Part of a small language model's weights.
Training: 519M tokens, 7923 steps.
MLP neurons of a small language model. Each row is named by its layer, matrix (up: input weights; down: output weights) and neuron, and shows model dimensions 64-159. Each number is 500 + 50 x the weight over its row's rms, rounded and kept within 0 to 999. Numbers have three digits each.
After each neuron's rows, "fires before" lists the tokens most often just after its 100 highest values on Wikipedia text that the model never trained on; "fires on" lists the tokens most often at its 100 highest values on Wikipedia text that the model never trained on.

L5.up758:446610451456519548506454546511500558543455554464583566571600523476486519453457493459457424468538456468528482495441551522501521520508481507510455422532507501456533457441469581427542442461548516515580528538466525459497435575498543509419477527563516483582430556477364533645510480486427523527
L5.down758:520373517494510496533435456548518458528563495448425456476433434512517509516504498505504463494582524514311514449511470508575420461539489493537497574472514448580506528482502513558468486546501599536481543513535547530525524496491568545540483490504511517484513520446583598422472481468590553453
fires before: " |", " (", ":", "0"
fires on: "\"", ".", "1", "2"

L10.up707:496593455482483545536384497519532526507608549489470530454455519514525597572480530419506573459469499517523445408463526414476450546468461472470458522595462487542444515459550472558434532519470439491610553466503453615452404553403533500483417548470540511492471561540460519497504507504434546480
L10.down707:402501527411493507443492530464529481435472570605490472451527508477492540413543452337573524527501414533542535406488519500491546453516494574481553500523423499519525550536516508531550527507557373500446543521550563486452513514585431517458576485604538507581551472534538509524449498513563429552
fires before: "0", "1", "2", " "
fires on: "0", " a", " earned"

L7.up591:470569452469542475491455491531552533486430516481436395512541499451530515509414596371529486414415383569538457487463611629490534515554464455538449473559515493444606475469542574473529440434442500457410488493654446478489514520506449484491511553428477528484461543568593420502586538485530474514
L7.down591:414405489470448444506476463436498470528470393486569524463478545480476460491492515472503518554498476470540486530562553524529498533526423509450426496439452559517533467618527544465589414450536558466464468524498489492536543529494505521501531519486499545567463477505470486559512487464405610525
fires before: " ", "1", ";", "0", "5"
fires on: " |", ";", " ", ":", "0", "1"

L5.up46:474483475432525577458528462532520565469482568557441489529530487507596487570496538521376455408506484513416479453485580517513527418408424490558532551530419547397524478471523582535532536369495484392491615442616432480449478499455484530455452554451526508541433482471471534513493511486500513520
L5.down46:430511542429529551464512432457442487572550494491546496391542444459551428559562537553505474495511427463529498443591587498476502436504511539505504545473507490527473576450471536484437542435467465484588514520554467440549590564483459420512410509488505479487481500530496498455589523546566453496
fires before: "1", "2", "0", "4", " |", "3"
fires on: " "

L13.up1167:591562437455486488534547509464561477429596549512511562479396406456567553482479591477439615464441475487480536504460502463515478509460531501485587387519476491465568519501491565447463584480478508507544476468524523434462436466479536505547432427456446547483585534580333503483535523486505496465
L13.down1167:502548553462558478397542500445453557480509476494438505459486405565472453419647466424507548458477591508519502507465413508564549549534510470533561556402454566508551523463519479526416544530625452534480450468486519543567533468531461434476544475596510541496536515441437433542525428430486504446
fires before: "\n", " |", ":"
fires on: "s", "===", "==", "====", "---|---|---|---|", " Pts"

L13.up872:490505557507456493521554429518491468480463482454485496584495504496515459554418579506425495466512525556413411416475434525409563630470499519495550482413443602454480470498503448579539538487528495441573587453503550528390436512431479488542448461557412513484509577499401447557529428476531539468
L13.down872:500511473496547574490478505591497445478612527518467570456571498536420455419464434507500547483470560527513469542569543501561501476614511417496554538498475428582506466455487511579508516461434577527401468488502550494623537529576508472519453469456393501536426485514548480546473577581407491516
fires before: " |", "\n"
fires on: ")", " =", " ±%"

L13.up828:488585511501539388507458510491544453507476549453473553562459534423495492475442546488458441584514378581527486559465379445446576596377531548524525452396501587592551478506489522468470572467459465461569459457493546496446549581406542512591373503529500447432425514501348460471446410474560571488
L13.down828:462500509485531525513574518486496482440570547460501382493460462503498452496559521462538528419418548463374520424466418401543475480494509498444481530533478470542522421408601397490502442507554544504414482519516455579526516472478371581562435493537451579552512487470574552584500506497494579606
fires before: "\n", "-", " was", " is", " ", "1"
fires on: "\n", ")", ".", " =", "E", " footballer"

L13.up33:451444541433533515534425496541462453570528482577479508521428604463511481484547613474484505438564474571506411419528520465466540507420474446469501483527520550517416399487441549491550478468527484503505500547599482552442522575402602476446416619489465415472483502434490470473433480488434502486
L13.down33:496556421510497577457434445528554544502483484547512537435431477524561464410502503419541514476495492433550497528488484431460470488522512526486532487503503505516518554474456496547456490507524497528517540684456455468506513490540533544473463506550520543475482602492511429550481496483532410492
fires before: "1", "2", "0", "6", "3"
fires on: " ", "–", "-"

L5.up274:425609487429552533495504527531580482487488550560405492581534552448531548561563537513400435465461479440435517517440584492447542509428491489538608498502388521488437498447528504489516664391499506616478565553588442499423514466454562558441436546585567485473475540546354476506482541500557500439
L5.down274:490533584511436544568522570519410518563564483582511445428524463532618485493496591476486440529464501513481504477581483420508484490477488467470475447516550528534423499503468422470426488389538434584571487522498444446541487546542520470553486453573504547491529512492501515527458399457474536528
fires before: "-", "2", "1", ":", "3", " "
fires on: " "

L7.up1063:488460461490528526497543522568479554481554481542504521412479397497464675525507496506483463453529423490490488519513497511505525423412455410598598542562485586443549557500500442467434594495446422539500529459491467514480476457478534486502428572564559414404519577421436506523560544492543524446
L7.down1063:525529551553455552547490541516439526493562479522451525487478535585474457533452513503457491558579472466535562465564489532553486386515468476492551559470569508501478483510515488452518662450488487529629538467492452513546474554460512558571543410561530410550419541443448538415546478580511554480
fires before: "1", "2", "0", " |", "6"
fires on: " ", "3", "6"

L7.up226:441476460463482513500476508452462459495539538592604443602484487504558561547517476538427476517476460460487568544544430488455512632431530508546580577510456526496530580476547533566532435439427534535540501369415498503426455552463520515527502442499474528578536507497466562477515463455570610455
L7.down226:479570472506576417561482509409478507412481576487501446485511425394426516470523477374535536495483567514537440520534546493480461558449502511499452450571478475519570522566480564486370458561516573524559552526597498427496595582530532474458461522518407536604588467477544533502510528497509484508
fires before: "\n", "-", " The", " It"
fires on: "\n", "."

L8.up637:507365465518480545502519437425483494450557561556575466532469584506532504596416444466452471475412556465515530532582472458432545599361471540477650532458420514537603496460589512459522499430507598507542495491499508436457478510468444507516414439523464577516565422498440511451507486463545543434
L8.down637:463419555489486527434493571443387430469568552551556462501469478442525534423544542438442491482491558467484523510542460412500462549495511505469442534391432480536586578546543523500536513534505606463560479464535589513442524537590476530480496488490393479607579458537560461521522462421477621581
fires before: "|", "-", "\n", "|---|---|"
fires on: "\n"

L5.up1235:389528519588529555487579583510593539490508525513506458529488429487478524590510505522425513462492377514600545450552542511471522489437574434635536466490469616481526463489490464585528454500522509477516417439630530565442428473498531495529499524556518486385515589470468407487504558458486486526
L5.down1235:486549558606470438649569526484476584443576501604561604561606462483451453527559437498513526492513560542446548407489465440508434516503497589477381502501516472509522434519487408469534540501426466489565544450476449524498415532443516497430511445573415518486534551368522462474485533508501433480
fires before: " |", "6", "1", "8", "."
fires on: "7", "1", "8", "9", "6"

L13.up803:447499529445517589533432476556611464372482593471445485533433513451530600535496473515551461425464490532512461379487581533554511566481414528476479466486419479563492430417431535471500472447548471422489471449557448544456534573453466542453386520414514514514387468528492522601577506524512526425
L13.down803:544515572553573474434484486407437474607641551506491514542511438542439544478410468442489502525449432482450501509506446467455415461436459483517505508566544487527566511485401526561514536561505496487465415480471444493409491404591487578524586565560466467534489570428459362565564541517522501537
fires before: "0", "1", "2"
fires on: "0"

L5.up1079:502495497467516581469545531546507534599557498471484529443460465486545476593461506518544476486403516450550542513504406593492492538470512441449439425566453508418414517449443577473527462524413466463425505494601507466515530505439544528542545474480448509340505500592470470535495429467508525479
L5.down1079:417473531474586498509612593546452546513546475506482558534540392508553508511453476406590489535445526546574521505499461493533513455496477485471402447587487596429483468493460557488527511490527419504584445516545403527554484525474487399376387514522489435436472567467476523523430489560514405472
fires before: " ", " the", ","
fires on: " to", " and", "s", " of", "–"

L8.up1049:525570460473526478383469575466540606476460522503497481577504499516594500578512510485465454554485447463500535622543526579438542481538473469540441533478432505381515552530539547472526470372474504327414470442568430520566497403481426549461499559473586490524484558495554400425621563519489451408
L8.down1049:437464594484507486507457490484451477479469438461506454475535485559583428520519428507553529494456449489509400477443500498607421546470508451498520549476530499523531525502540504506543541542532538563498504550459544466460445603507476489480550474371489527566429531562514468559497522583451478524
fires before: " |", "1", "2", "3"
fires on: " "

L8.up1173:505488470509469485509540472563526510514504456573432503510498512454620585552410578590445429517492492507496507468486562547415594571482511539475626547430457546489416536473513536554542570475480477569429467563434401513392447332458450448517534402435536639488459515488520535428579490482576401500
L8.down1173:467519487473540538485442440518452462522532518606454589629575499560479523478532416484423568548483463534461539463547516523544470461531542522453505500517447549428491375462547529459436456544588512432478501519506626493447503538506636455479434513465486557466462528465519492549546496530451621491
fires before: " ", " |", "1", " Swing"
fires on: " ", " |", "ing"

L8.up215:494548502475558466522457456455536520496641450405467510510621523440460455486501556480502473468492432617515485403523419552543448492454476529533550453467494488549508542504460585448557502543534433468454587462519480500508560483462574503508468438474542560459405545597517586522411458463465524492
L8.down215:477495514408479493523478551564472485552433595502479517534522475534489536558499480548426464519410503489486533453421553596434528543474457515553469453511468498520461503482470446522496481461447521534451499567503539537480493499536537449447453573479595493534478526378486450412551587533496422412
fires before: " ", "l", "\n"
fires on: ",", "er", " |", "s", " and", " U"

L8.up163:493436494474467526487468461445438477472552608547574424569452535523546467615524491484448428500353542443492508562549463483466544609409507520462538505456477500494622530510635510464513516506451552433535537468458543543430469516441502514476416467538506567481539479472454469473485474434512534386
L8.down163:457423525491573527431516514481402464463548534537518499522508502420502609431496497463469535460501567483464520486554486416502464553483522455527500514474420523545601590584532489515606478494509556453566529432496585462428576495585479479428422437466413498589572423502620501577518448456558577569
fires before: "\n", "-", "|"
fires on: "\n"

L13.up1338:385480508455565510415566435478545579511441580447490585444472471583472385520491559502524543530493338500464499382485453505399521445538522484557509466456485573551522516506458548555574516472531580499487530519529496491524468538580557580435431503520484519470470468443434613454484483504449501418
L13.down1338:443587424524552527492464421534522556540521502525576493461575393448458500459519519437525558505516442532417539539466488471503547471556565396423467519458548523471487545509524504614456472433480541489506512587357566409566431524573396435526565507504540446504468609419481472556504550529443542490
fires before: "2", "0", "4", "3", "1", "8"
fires on: ".", "2", ",", "5", "-"

L5.up549:482479530482498420501536502578490522481484587566466422522364567480422644516475535439480450411409535508528489506515466531498501583433480423467521481479524482552530498522542517456446564523502480437571552550510476409375426562476491532526474520487501571565540508572423557556439501480450531421
L5.down549:562447505535501509511522451582513430489447589510470490470470530548595564422536610432484514441555463524456464527496569437457540501489482502562490549469496361510539530514522464415535439391573505526555443529442534526523492517552462449492480484601512474522488430557578591570492475409423517474
fires before: "\n"
fires on: "===", "====", " ===", " ==", "=="

L8.up519:479597519426517450470495587510520568446444491450478455502534531482527481487446615419436467546464495500579489508450610558383546431580493589559467483566504472463521566496520547394491577460423473463500466521517483553488504443460393496499448540465562536465468563497460489517499523513437453376
L8.down519:510520504545479576509495549512424441556491580484467528460502535535507515386461447468581445515536457496483580449517435454520425444405509443530594494456479503541452460407477546532468486529551578527485496492483554436536449498476520419516443482500451409568519493491547536508523436363504603509
fires before: " |", "ed", "2", "1", "0"
fires on: " ", " |", "2", " Succeed", "5", "6"

L8.up629:527510478533499567511496391390466512603521468491511509537436551551580500527468598576413433513454528513498472488535405516459596631466561471544547554434468529491535467510557504531520599497431519413508502401447530533415474532451412516577488360468513552492556524505482466477449450465463555452
L8.down629:518499505519520527492451419522532417453602468537573523491456524477487621556583513444538492505483572518483481572494513486381539563516551533532553485481441496537527519573546473553562419487584587473508458489507602464574474588532427484528464522548430525523480408453490488593509512552491532421
fires before: "\n", " |", "°", " was", " and", " is"
fires on: ")", "\n", "3", "6"